config = dict(
    init_std_down=0.00373,
    lr=0.00122,
    schedule='wsd',
    steps=4593,
)
MLP neurons of a small language model. Each row is named by its layer, matrix (gate and up: input weights; down: output weights) and neuron, and shows model dimensions 32-223. Each number is 128 + 24 x the weight over its row's rms, rounded and kept within 0 to 255. Numbers have three digits each. A neuron's up and down rows have the sign that makes its largest values positive.
Before each neuron's rows, "fires on" lists the tokens most often at its 100 highest values on Wikipedia text that the model never trained on; "fires in" lists the words (lower case) most often at its 100 highest values on Wikipedia text that the model never trained on.

fires on: " of", " the", "In", " In", " in", " at"
fires in: "of", "in", "at", "the"
L15.gate480:147116070159137159129157119124102063074126138134122119111102122131136110119109105136113128131175109116134104095136140189164137116093114127129098125091143120110111169139134110114124106124138151104117097101122173162148107146114123105089133172163141057143121150142108113131110133136183106179157142112156119135152117088130140148101126106126138115114137097092102097132129103133136135131088114107137111083112145136134170148145121169096149118159139148132132156112092103136092089112102126152116130116116134112148081166046095114106101163113097158175134130067087135108140114107164114119
L15.up480:143117149066126140124142128128105159118142159123117046159114092123158163186116112091147116128102125140125142174121113144122144098123114157114130120131107100122075126149127145144132124110125137164173150104085130097148145150124107144108108099169161133172137112106126166155107154102079130105154130126139103136129122143156160111141124120101162106144169116083127144126127132108103145139105105144164157178155167109110150132122082148131105123115118139118101173091101125129122134118145117117119098144138100125103113080131125127110080144120133157133072099154123185100164147135153115102
L15.down480:125135086112147134147125089132128135106129120146123188111136108129104135134151148156045079145137096125171139082124143149128130126140100088105132118160115122111162117120135110112144152137114177119125134170147111141122101149106172094112079171141146110149160172143149157161143130136122138158124144144123152116159131173103113145104143135103146144109141131110163107124134095148146174119160135133132111109136094081124140131175135146168168101154136131081155143159137121102126112136121088142160114124107151111132116124100126125116128110142163126130147133127120133161152114100102106091

fires on: " during", " of", " During", "During", " until", " several"
fires in: "during", "of", "until", "several"
L6.gate179:126109194109131152122081122117079097102097124121088115130123167112149134152130102143171139145065134134131064154160116118126109142114135135137133141163133136101181134134062125111144128152148146076124148138094101104173126101143105119133119152130107131091126120191110152135153094160141098086105081137116163166091129095068144090166098149142129123181120121121129121133079126148153116112116096123147155106131139128090164123161112153158169146157151126126154092136171122142112107098124129124129096146128126138134126137160160153127137086128121137132104150119151135091129147110138130161
L6.up179:138158117129155163116131118145114106118155140122142088097109138102155121159167126133063109095101163112142113169127156128151148115094129098141127116135142133120140114136096087059163146116118162098148118121152134139098144120088149119148099151121150142167128132162123125105133130153122128128113098127099109162105130191115082164115105164111141170127157140113128123089135143137175148104114103142079107118100083123150114117100115128106127123140132161125100136107120135141142131112120147126165129078158124142103145155130146125108132122101101140129174151107127129142099131164092130139
L6.down179:120074127135136134120131085109128134132125155174070153148132158127076179157080098097141154138124150142114145118142090187091133144140131189142112095116111136126131144134122209145125099111156111140148108141099129112125133064149154108102161132153148110131152128121138147114080116125128114167145141148136195153141138126096121090095151125134145100151105118132187151153128116088131093148169144079161110139161104129118152113101134155115161144132091155144133124112086164152118120129115107103074103111093107119130134141132096126107119111157132112126111159139102131103135113130100135165

fires on: " A", " as", " is", " a", "A"
fires in: "a", "as", "is", "much"
L11.gate539:107157074157120100092126160158136120106111171145145152148202083118095157104145129166139073145131099152155125119095141149142144138128113115127131137162149121124145105128149124103144124095106146121153090189117112109145122086095160106150121149117110111135121151164127110118119107103130126125106121129153112112166147100155152123105148084141093138120121145131130116167088121152088120149132171144129181172130108147148138093123093153130115155099149099112138097098101139138131120132135180100150133112110138118134155122123149114112170132125084131094170104126126065100114106139098132126
L11.up539:152086108162135116140140136134112075161081117142092118172130108114123120147114163146107168082113084103164130107125172125130100135109147145157136074167102117106108107146104115141115163132149144160125110147125164171134108135134141147154133134150095115177099119115146101190112083125112120139149129169131149126109075112130123126127135142132105176155090153121116117152144143097099087116125127172127141115130166142139181113124146146111151131091131100098083142118105143118123142154109107136123111123134100071102087136094132104126126137070112098068119127132112147110140147147144127126
L11.down539:146122161151135115115129118137119141163128155147125175130092132135174125133137100137095123131126121103131147155115140110122130105155122120098100100107153123121114103103130147123089105141116138141119135136118170149143138139139133178156138140109124119186137101098158139147120067116116097132156067144148116164103141144106139109150090059129117136148121177140109141161146143086119127112117105157162111137162188099128137135138117121128132120104141141086139132132132089143131158127143122116114137136144128108147143137149115126113096127099141068082133175133113150137088139189127119129

fires on: " a"
fires in: "a"
L6.gate357:145134124095134115131148166135156152147144120149130112134149121096159129123127103166121107134122100157130135098155145141101137141148152131175119100159110141131117121134166145113120133159135092112118144138133103082118113109121153091104125158153137157125101121113141139152119117130156075141122130082139117113152131099138167153143117098141123150114109128162161086154127100119134107123142156131119113131103130091129133153098174131120100123122174085102131157095137132150114167128119124135117120122163110111118113169117130096138153141148128129107141173132160162127098129157124131080
L6.up357:114158130150113139096159130141087085140144101087107139138152128142137126117171153152116148123125097112115129142140126160112139154121107120145118166077136102109092094133155154150165118150126163136151176130141123126135106106142167127162123151124077099129137125161161122143156098123094174153108142111167081147115121112114118105106128141117126153161100115152149138124146117126072183131118108128085149120084146133125120080110128097150141104109067156137130151121118104119119154130108112150125120096146144079095131120141169128130133184134125129096152121126165110151108101143107143084
L6.down357:104154126124134085123105169124147154139137080161120130131164175117119163166073105109155107118138162131129127144161151129073092116142106137131096126157149161128073134114122129084106101158140128138143161120145128110144086130158146145134115149157135162126142096138099098115129124150100064130109126120132176147150144145129129139123130145147079159101149126147107096159146127125134104126165105149079130157146149123156077107119114110120140104139125079142132149133123128188137142094152138168120128139151128113172165191123067121110157164103113136126127125130143187089084159122122103119

fires on: " of", " in"
fires in: "of", "in"
L15.gate143:096113138153102099123161138135090111090173133097101113164123116151142155142162109134148143117149090173137134119165152098142136105123147123111126132147157112153101124075140153079099113134116159109113127091100086164115153141166143122150113137119121113100168165137173135121113157107114077179119147135173146094123106129108123122102166118078087135164165113100119119125099115122150116132113126104147164096145146115145101160146114182147091132121114120174124116134119087134145130109109151102110151123125127118085150131158166177142143130162114113125180160161122121081128120138136139131
L15.up143:078144138139136127123137147101159135142120177128140106149102153115141114151142126138124115108128151101147124145136150115140173110178097142132129097144143150116111117114123152122122128142117142118134124129110104158131120115159145091172112099171150152104100136082081131159131137145089101123102140176080134128175126110148111083068104108123161130111153129155147130131166130180096148158091130102092133147169126151094119137156126112114137134126150131140084163108071130089071094119154132126115127181092132096107101118153121126138105173102174132141077095149147143121107111109104101126
L15.down143:089154143136142117143157097119155092133142134111137136112101140156104116152107144176112133110115159113106108106127113088087110118122107100113134121089100092108085125117165114120105101115117156123156147164138134098099131125092102151184095142125133125162145077141093143136138110145106135114153147139157136092103160076126145121139139160121138109135110142113144082163125119121121044144140066079138090122149120169127076092141151156134130138152110143090122140144117122148123130136174101091130146061115115116128124091125106105122096111132161107136139143105094134144116150178129120147

fires on: " in", " In", " at", "In"
fires in: "in", "at"
L11.gate73:181168146113157114075154122151113130099146176133122109155102106130161100138104143142128128125106076120115124124108121110172112190136122105074120129135128121150133113107129079127106132145147155130161094129140130160174128118124116121135122124157125114159132101123139154070111155138134113142105142117115154157138132082134150125164108133151140142089136138130107139110111131117141117132107120182115155108163147142137145165098165152137148096134128144111118122060127116153128121130100100133092139153168118091144179150108115159136100115114124139128119100086117141127151094127128093129
L11.up73:154117163127129145153075137128128169114105146144125148090162137105128085186113154145084161162133097131121132135145116148170132113146114109110126115097160125076113112127098112078150164133130161156184103140108154160173116121125158156157126173167121109094160111091096138135119145144119142126151151172139149149120170123140100139053101154145113070095128115106142107109112145121115100131095120114155129155108109171176077118132094156089124127100115125160133122086149125136137126162170097139146121162107147131116101140135141126110123117075149110118096149188128145134124127088114154169
L11.down73:130159167119142143127161098104122117143100150114130099118138119155178126118152152085049120127138170132148108122077171114122126145144142139111106114122130100086096108145192091136130120198109136111141116157166133103167139117120139087129079107142141152149134092170126123167085134136106076100156126106137141143111153102131169101101162127125145123097095144098118111126150130092156077115143094137103151117157147113109105134128152184112100162150099094148128113098107098110127104123131139116142143116093127142115100108130106126072139137150155161133146115071113140159108125141116109097

fires on: " Central", " mid", " late", " early", "St", " Port"
fires in: "late", "central", "early", "mid", "fenerbahçe", "east"
L6.gate289:199140142146159142162143159142109159141142142137146096104158139153102153132138078138123095133134134173146134142131149174145134072131122124132117104122133112111153133127159106149116095152170138107133119186150141144184142149175161098099177127093139086130120129148168098121122130135125133130117118126162142119142131159124127151131099145137085132097111106139125134130115151097117143116176141102117116132117159149095111113102115151118149119156150138127150120163102144105153185158111123114145130125133114118056106129145145113120127157148192109096150069069100131134149092081133107124
L6.up289:141118126108117128160107110151145134128114172120100157149156060145144156117165117113119135171136102146123152117094131139119148091123076123130143159136115126130105132125126133139133116128130107138104174090111132157073163106144171105128128146133134175183158146149123152126112128125108095111090156147140100160162117134096148159159108111132133140140166144137110155096157153139121069122153152133128175134130123092136148151146126136134141111143130117142143152117149162173153133157109128116114096109137146128166151071184155155115091105145132181090131120095155139136104106115127123154
L6.down289:099150131119107099091128175159121086154129138105120118152118117084085088165115143141114134131111128160093139141141090109111127133116094151156170103093130146121110162123099119148108140105090137166120116121105151147119115126115187129124083130094110136179188121107078093121147118099124106175122115136137083126112141138131113145146117155123106153136127132094091136118131161121144084155153131122109163109138123151102148133132143118131096143136152079162106110138142164123137133145135118120140165109117093114124118126130165117136125156069103104122150162122092172117079164126106130143

fires on: " a", " an"
fires in: "a", "an"
L7.gate348:177101130137129081080159104125130078129123153108105114144127143086123100127108134144124123114131092152123128136132166153079101111129166132152096133142141124116109107146126158090155118134081117143119101118100108173128153116136150090138144120140117138123084100161096132103104147122182095128146143126118142137164154139098127094112114120139040147160131131083114122172073167123097117122131127139135135119163099120133112108178152138156175110136122121129085120148148186107141106128142124104141120123133097159130171144119104129117127113163109162119133159095177103105106108107155171127
L7.up348:112147162140144099105154102138114123137108112127117128144154106113162159122104127094098089148113092119104113121126105166131132108135101111129130114127108124081095134133126167196141162107153120144108139147104150154140113111110141113143080138124101115152115122127131095118105081118141094074158113142109087110158101175102104126116153130175085127155161141145126135143154145106119132109122138118115153177128080094149130126161156138112152126157138084135152102127152159100120112112141106164120119096107127136099125114140087123140148155139136136104092189108119127117109107127182100120
L7.down348:148099161132128076096132080145123149132145113170079133108114089121144119111121149124100121152162100091118127190109140143123132160150099123131130102131111134155156088182167154133190181124126120134122113159105165101139150136131139147164164167137113116156092125137144112130106133113084127152146117096144169090138155128125121147109159149126137136114115084181105110118103151123131117102113121116132118161111117106125138093137149156136160141123151090160153172099095140130159174155088094090146152095123137135119111133147116118124149167151140082121129153117152139117150111142158103127

fires on: " until", "During", " After", " During", " since", " Since"
fires in: "until", "during", "after", "since", "almost"
L6.gate504:117138103136133069139150124119090101197160139121113117146136148136150099137135128110163101125135130138117140099098141146132145162110131157141095120118153128124145124136118109101138111153142120097139137144141111143131135128158107102128085165142078117126106126084157128124158136187179098139136098114135122176137165111127157117148132095120146144114175104136157150119096188166119141139153081119145118152135153130085139123099129147147105075144149122168128120120152135113122116139112136161139130129173133075162165121109127096144118124161113180123105129129139144096131124129143153126
L6.up504:103170134138125118097139083122136113138124077125133121129080132122086159111130142092135135126125112173115134119132107157100153162130131104117110137150122118141139114126076096118132136078103123120130109170107120133147161162114149112109132112105093124131140146103115105124115121098096109097114141124164142149082113111053087115161107152105135088169122141115125119069153182136132112153091118129169122077094123143151133112134116137119156097127143143152141131125148110169154126123117128148153132122171155155160124132148143109137149111113093144078136102149128141090118157114107074131
L6.down504:144101140105158153082155132136134140130098135125154107105128153091096145167123128142133122136125128156152114165118094139123140148137164116121121138169150137113140083143095139142129150144101154100144126110118105119173095103095112146122134133115145118130124103165114094082098147146114143114112126146116179101135134146147070126108105143126126177186125168156132143109176119100138036120116108112142129111151137143141134106122142094139128183150133123112168150119100177135168151180116120107108102134117100161102113153104152159146120150110123105131126112116133152150118110126102109152

fires on: " until", " was", " after", " before", " were", " be"
fires in: "until", "was", "after", "before", "were", "be"
L12.gate476:124175108095133168115164138099152136088132154113124128103133178137152134126108125178117123114116135125107108103131126105112126157172167154139142132130164115110173123134115119136148137164136105119138144122113150176143146108126138135164107123129117097148156114152129186127140130092116116145090110106120129119166153133116094112092185109150147121136118149131139126089119164143121113118178150133149137121128140140144168106122126170163112125146098121105127143129141118147115133096119114098104187133073154119139139125103169118132133130140132121111142158124125089135077133187109133133
L12.up476:147141139139157164113081152153130134179148135151188076140084099143132107116146126152087123101145093097120127113130103095128101141092120119079124087129150153144117130127122149116148149146119136145190144119118138144162149105146120082153103104103104119137162145168116123128115128137108088099146130146153132188149084085145114109091178161129134146138139124133113113131128146114091135111120199155119094163093145082101150160125123114145113119155097098146103106140170105136158100141111121128103130154139122146115150105131104130112146118154130150100102112156098121143121114135124098131
L12.down476:071146164119098115094130088104143112133119151126148132134136165120095097099145140167103144108125133153142088153080158174148109103130170138134135106139182121097125153118152123115155123130110128154103159164168138095100145118122107128136108151132127123139153132114132131146167078152109153115138154149084116132086117106150096141099115125111114144146157123116134111132134110154108087112082089138108123101060136144127161119121111112112124128134126150078133150085130112090129088132143107115104148135120167118120169096167145106072117102160081110128123092090119108117130075121132136148

fires on: " until", " since", " when", " that", "As", "When"
fires in: "until", "since", "when", "that", "as"
L11.gate217:133132089147139157135153138142138141100115118150110116123151138085101125123168103143119153125157141153118095127164148133132139142121149130146130136094133146152114085092145098128129138116126134111132145134124114143114143124105122128143136085105127123139134134113137163073133161150164135151161092096141156096148141133157127149182145093105099114123174127147148124149123123125155107119115102090138112141163126078089165119120176150131140120120127087154120138112125181154135141113139095163176184130181122115110114115121176101140099149116104118113169176090170110151150125142123164140
L11.up217:094086140166128117088118140095148120125113130130117113135079086131157154149083123112129127131075120104123147098151156126120107140133149120093128151096186108161119144154134104098139137136153132122137157135103191143128194115126155069153110138129128139096114157134123142092153064128124118140096126103115150120132121143083100096116108136155139139158098159104151162134134181073116093115134158122096121116194135127160139129132161131109144121130121092168126146125173127172134149133129106125127122142114127130171122148140176088144120132126145128100122150116132111154139132139122105111
L11.down217:113153119144155152135113112066145144060121122118101125135112131124172150108100186147079163135152168153118127107148115104147151148127158154089111133131157188110145150126190101142140092117103101083123103155127119130108096101102127121165104096104153118125118101173115112130127157180126097113096096133155093106116107110095136108141105102129121081127116143133136143128121147129095120125110105128165107145119118130115156125099165150147090135133144130172141157115137147118170156119156136107061131113070120152131144118088091137181124115127126121141077130151102114123077098091086098141

fires on: " early", "Early", " late", " Early", "ped", " Rec"
fires in: "early", "late", "warped", "history"
L12.gate301:123113164126116104110091203123098116133121119175111116155165127104106133153138144141137126106107135160118121115145066105148102145152105151090148184123150133160115115134131142167129096170113104143133114122143137155139147172137171106109131166105133103097112144143124129124146097136163116105148131152120161169163142112058111127108118150130144114147157105091080137089098109166116084110124133122129120116143138149125137156098143146106134102116090131168164133129124164116142127078098105126130145132157124126092139099178146125128113142146137096126161170134105082115137151092128157160
L12.up301:134101172144127114093113124114161165096124128104124078148093158134154137151150135134108108137178088162155116133165143128080127133105122119138126153141126130104116116165124082107142095117141103151157117136135154146128122113088096126114073184135103142157137125140093118115109114087149107081136144126089164153142139153138118123169111152149095139135138146136107144088136136073150110140126093121154123110139152128152139127131091111112110092158117110125133123160124097153154156113141085137123115121173136136118127116160165164130085102145091141089124104138119179118098174138156096116
L12.down301:150103159120128110137126125079125119107120144156107114129113105160099125144122163163136149136170132072128080147141120181125119125128144096119115093125122159103111104144141097155135126190144147150132140179116094143122146134104096139135126118104082128134131129121107129105108112121122144183111125150149113095113098140138129119119115135170127137114141175144102110130109117134129098131067186142152080161137149135090125121153114162142114168126115127084095118092166140081096100151132100088082162111140130117121131153145160143112144159107147127081141118151145139100091142141133126144

fires on: " are", " is", " like", " papers", " work", " fact"
fires in: "are", "is", "like", "papers", "work"
L6.gate557:108163137114112121113131083142125147142133112102139133107167123150136147129088159132118140145141128123208160112133067160112124138148135120120147144153153129119150145131098166100150173133126146147150154110126087100139138137099143118129111132108116081106128146068120140133128094155142121137127110140136109145096107143098186114116113105139081157125144138138115119100131149141144135154166103132104137181106148150109116098099113097111123101099098130128126134110139188119120136125104128118159129122143101103119133159110187128124116127120166134100152100110165105120106116119145143121
L6.up557:125139169141127127086104125089094141128145168158158121144100168166118133139119113139129140102090150144190147159109108123108094108077129110121179111133097152164137132154173096188125131105140126142137170102115114133121163157136119159159108149089102119130109136115130148130122126134117127135137098112140118114115111125116139115140075128112129175135151092091114165168152121156133163114128119151101174164128138122106139124137133145155159133149137163118150129091167185128143083116121139122135149132140117102117173116126155157110143108118102130122111094103181144132173112132113134106
L6.down557:161077098175116160157117161144139126143125110100127173141153134083084129119127146121097087105156142139099101165113127157122134093093115103175118099143143100107073124094122122103111147151126140108180107129167149125118095132100157129126159126148128123110153148139139095138148123172143159118145152129121146118138156144119127142115128140140168151097130116117120159080128096109089113171121162150126115154087090117122073090121105129130148163119136111109155147183104119123168165146174081140144156145108127122144116129148120079198125117123157115128140141127129125117087148149097123125

fires on: " a", "A", " A", " UN"
fires in: "a"
L14.gate263:103203156156123079087126103154094124117127091122098150203156171148093123140161091146114113144147090135138144156126149147134127121161122116125086094183101120133155159094141165104113103122115163119130132095132135156124089106160153122141132145146113128154102140154155147095123126150141113135153106113100099147173119132088160078135095160094119096135106152159099118164168120113113161137126115115129100173106102106112122140128141147154143122048110123113161134143146165147130105126092140077108110166144092090171154130090130125145147134154078135134156165147153113114096063158124132123
L14.up263:133145140118103112164135066106104133094108096108116112136093114138137105131133130097113151169112172111128139117145155147136142118168093111143133116122118148098132126110122164137140068124196115107111101160163141128089131142146175143190147150142070104150118132147168146141107103133131182120170162136099120137171109141120115118089096175120140125151152167166132124129141086093102139135115139123120110106094143128104135129122101153104155139113154142120129146158096127098126145154143134134133081127168137125151137143125140123160152132110118143140158155165160106142127153132095130115
L14.down263:168110142127116092120125119073119139104143157164103077138144143147116138137095160115128141133138111144127105153142168135124098132155089139148143146112102141119134163164147110133133109150157153145100135195065106113162129175120138162120129093103170110144141129122076140112083113150103147130124114123182128145113164154136099149098149137168171096124147117170170092122117143132134173106109111120127156135149095145127159091139116122110165165115112126114094086140117127160093126160143166128138121111153120114131102132140145096088162126171123147119174127147137167160106156107122134109

fires on: " a"
fires in: "a", "aphasia"
L11.gate529:149165141140124106067156104163157127125161130123117118142135124125144132124151098137131107118156116137117120136112158138147127141156106129146089168120146106104144135121141148154170120149122152120102137166108140190136120082102140125099144152134092110130134113120157171121130070117156110148107152119122089111164149122120146092133101129151101149150143123150169076147151145112131101116156172132131138115126095087116131125087169142155127099104138078197120116144116161144099151128145089118115142102109149103150145187109164098151132157129114150141132143121185107116107116142098103099
L11.up529:119111140115105137142118142118133143107149135095079103133116183094124132149107135103133109097134146103148108128170159095123112135154133126116113089152144124071097159142139177094132111172114136125147118120124129161160114146160146108137096135125135075115111098160116126177125122140162133144129137091106156134176163078097138145124135098126109132144120168152124124141136139105081117126108164175144126173121110097159142142154091108105132085092149126132095132155096168161096155139121139135171079137143136104151137171116130109132113133089113134134125180166169157101104109161137113119
L11.down529:153125150117111132124102159106110143090149129128105116129102162092117139105106100143130144106109108122128096156160137096083169104181114109133111128141125135110109127161109184109163115186131127140164116138110149160170116118141155132165081137121134093143135090171099165143100129127147143123165159088106183128150156111128127105102150127159106148150116131174116083114133144093093127138105174157104129147107151095138167114112126160130176108118120103122102136128106134170134201140135122124142101130143164121158146171124140113119130152126095160141133135139167181122108136166147109148

fires on: " after", " during", " During", " before", " of", " After"
fires in: "after", "during", "before", "of", "since"
L7.gate574:110142135142127167096132127117100143148087140120100116134139107106123103137123138158109131157138134112146108163174154125112116132136126118104130120139192157093142117102081128121118100141175165091123088136136111133112125092122168130159111082158128149109106079095113125106141120138114110093121147170127110152149171106140122063127096156130100122131155144101132118123158147114132132119140122102144123104162095175139139099099113146129143120123104081154107139126083131123139112091161111159145168150173145104157163147139131152160144146123111155093120100148104115157169098126116153153
L7.up574:153154154130128152117099080145103154122103127151151125115148142139140176148128108094150132098160108135136111160139074141101164125112134117160127099126132127144074173118129145127163091091160142122140141093096093132144131086149091128110145139138119117122091101146128134109124152117156062100145116150170139122113101108100121121098109157134128146116142113074166147136072135135162099124101133131134117110151154126142157109095156104169150145173173139137101121128151134139135125127167120143138104143142122139142143117095119190147132144134093144144135163134129158114078093108095132150
L7.down574:091119153124146112122081141123145139158100153115128141129166114100108161154081122140139172112071156126138096127126116140107114146110124127062130154125134139129152112113126117092171133108102119151127147124113138129095126097096081114097147140082157122150127124119118093160091114154141129151137142131148138167094164184095123113067127114165105167145140129139114155152123164093167094139119119141175139110090136138097155103103143147124130141131120174129101142130124159169160104134107107116107129107167067138145139137136167131135123122122100130085108160127132121160130125138122132085

fires on: " is", " are", " were", " be", " eggs"
fires in: "is", "are", "were", "be", "eggs"
L4.gate552:130150146126115142118105110138104156145153104130141133102122127129143141128147105141132093140096084165126142119078142133126173180113137108118123143117128147103136155158158179125125149121144124093096141135159131155149135118117117159095077145148097096112113124156098127113125138129075110185099082147156115119148180149154125122170113130146078152132121094132141137134111106117126172133103153079115130161122135121080147117129108108137141165168149127145160130123122133139139079141116135157137172121148146160133125172098099156124145162112149153119138116143119110109145081145159115107
L4.up552:138162129057163099118100131130107094119104131121131100093104113177118147138120132137111160098083135110096142129131126128123119146100114110122155154117120080156102173121120114150093102126116135093146164200160144089148138119159147138133148113138113075101133128159109122135121144174122149090128136153145106109116107115095132127139146172128133132146150140167134117151121142117126144124128132140089155144119150086132155152090158120132142156185110130087117129111134165117097100129124132142100122132107166132170113108114115159109113135118068134116140072161132144094117123072149120139
L4.down552:139093120133141133114130134076169086148170142150130112151103166148122120144129129140120126098146158067144125096125129120129134102150136108110088109134130119114112134124144106131114122156144144144086153143106140133152105151086118132147155091146154115182142187134136117146145124118155182123102169158071116122115121130116150125079143131143140142126155154121132132091123183083081087102120126123149159149106157141132143135117160063115118131150140102139112124114103063133121153090142101149128105102160155121136146130123141166179088110112126126103173107119127101152066105098138111131

fires on: " has", " are", " became", " is", " have", " served"
fires in: "has", "are", "became", "is", "have", "served"
L9.gate391:119181155202112161119133145124090091113102112133105133136129136138119137126091144179140145132093149132136128139096108117116104142102135106150074085156173133118137134120169161138140128112098156140146147095144136101158138120124130149127120110124105130139129134154139149110132136147104112141136158133108141137161117089125152145189127098160121147125115166105149121148102125079098107132131120149108125088149127160087101138133119114083134121085156111103071099110140149123106121130113166127158075114165103107124153079106071154127117122096117128128119104126141118111066105158145072128
L9.up391:132125123125122105062147145126090080118117130142145117086134150131163107077116142100125106097143152119129124117075134130157131138080172128127151161114133120155130110116153133142129139156140121133129153139159145069174087154139143136162121064126104099138134148102175133139134122168117157119102135153154072158135152083136144119155132146086143105121171136126165089139151165137130142107107115137100159158127126106150107128104103118146138079158127129143127135098129130135116146155166155124124106148153108132147124140113110100111140188106148134102147161145125109126145115095180124137
L9.down391:187104129082140121100129148127114121086136159114099128107112113124134115136143162098108066121168125088094126118119187152108117151130126121107135127139118122126162133113166129114122129134085130142132165175114120100142157119146144166134125169109115109111147141129119108139155137140122152145083148124128115111122150126119140139079147097117138142103133147142124139131113155155088121098200146116125145132094090141159120108093134139101097132100125139101120105127138142137147121130108130116139185076130177083145136095129153105088136091145125111117150151102107109112143131142132161124

fires on: "N", " for", " as", "F", " appointed", " to"
fires in: "concacaf", "for", "as", "appointed", "pavn", "to"
L7.gate575:170117145124139136159113138167118139128158126115114125138129118111135077117139124142132142135144101126151107140117153155151135101142130118120136121114145158155145109121110134137159127073148143112145140107123107084122123085191132154116139124134097121152119138119158133126130119134101148141128096122147051114125138121144128149165163121099111133141105099178115144159105153113155133099109124105088143081153133160143121139097131137134153186104107124083149116151152141091110100119196164147138177189141105148116110143142140139122162110164117108131153096158160140133138142123169104124
L7.up575:118144089083150123137099079124128113129146121108122126107132134131101094143153106165098172113126135113150143097164150118105105098114173144143111138104127155149144089125150119127124115123135101115088144169092127109138154122079109132101128165142105090129113143080132136110112146190123122107115108137165133133146141104140139131099128141093136172112109131123147095172120146111172156122132144104120105139132132147152141127163108110107134190119092093093126116111160114136106158106138175093122099139172110110169145162110114132143079167115137111138099122123115090114148156123107160095
L7.down575:119147166133113141124112119138101129139137132109089110115073073099116119092158127110120151137138154096127088127120132160128103180125151116097105127135125133124124168111152106179133159102136143121127124185132144096124147150133142113078165145128103095149084111105160151136110146100173110094131090132142131076119137153071143089091136138102155120149134136125164155121156140101117152121126145153113136076147122143122106141134129133119167148140111105133088124120144174109154149151122152122138102160127126152109150120138124183099088131156122087142151139141112148176128114126166099166

fires on: "A", " one", " each", "E", " An", " A"
fires in: "a", "one", "each", "an"
L6.gate526:150153105175044128097135092139167098129137124080116174146057117131082091079132107164110139126146110125121096132128181099118189104108123104165153174136141106115164111132158148109126126113134113102139116135135106151117163135149113104161126130123141125109103107169153150122104132137182126153134146119144130152123152143068135172092170164147086099127124112123145131146102130124069106153175135102131141122096097113148168116131121141113111150164128156152158118124123152138122156109115085124134095134163135153130159130147093116122124170123182153139156128140162107127141098137122107095
L6.up526:136135099097128096110147127115123103099151128112111110109137119128165100138119162135152104094098083122153127131150131159099083117124079159151141106150104110106140057089149111095131104162108119070147100134143130112109121106123152081173140156111110164122169116147109138122114158125129126149146115159132134121085131118149126102125114107125120122118134119127132121162112123119106109144110110127119133092102153108130146136101156119136141141112138104149130147116111109082081136130134144153118097161162106140118134148134131058155169112128173122151184113125142124119124154112120145166
L6.down526:157137159145139079090115096145123155134117130094126131114134130111118136134107117107125135130123085148121140179118175137150123135160069125138128089150118103096141095147120126142134136160102126082136131132111123117122114120090184115181155145142137164122134117152154120175133122141077142141106140114135143159144131115075170128120146108111125133140082137160119109138124125114127113156162133135176138113091067120114101079106133099136148163124129088129155092103122093130144167143096131105135101120104132141131146140126119143122130167132095152137099122130127130129100111123103108119

fires on: " a", "A"
fires in: "a"
L6.gate228:145150093135115124102120121114113123136129101161076145149094149121153149107154110052079125134130121154122107095136160106108139128134120062141110154132117155135135117126139151166133131133154149109138093136104154167157151123145131122101158155096128178088144153164163171149103146106128146111143112090132072155178142130120121125090125150140109120127136142156095138143093144101090118127126132133125150126130132123158144135141147132136196123106154155107138151154131128150121152127131112091132131127090125084105108106135127110135128125107135117143130115073154129170175108112131098083
L6.up228:149102101126158130160147122125140091128114157141075151144097105133139119131086144144129130136156151149146096125153152139114113114119088193139120145160128132135139151116102169073139107118164131167084119129112148109106164110132147135127113123111054126142129156151149131136120101137138139126139153141140097106149173092115134139128171092145064141122106101115169167155118146103131086136135139135169137140135154114122122131109139118108113140100147109151112102089155115104120117164136129134124121081167112112128122156159130148115140136125150132155128133111159133119121117137129126092
L6.down228:091149131127106087109118089138099124121150102166126116155125131125109143138132091071124135079132111130126126140112157113104169156129146102146105095129132150114122122147144161128144149120138125132152117108131128147143100136126141102135113159147156104153146132138138117125127119123103106144122122117112181104115110147122116094080098155123123091140120082154091114135116091089098155160115154114128135136120075114193157117136136138135162130125129161127126169142088167128162158156118099091159088149086143133124131152112080118121149121154103076127101118107122125146124144109163116138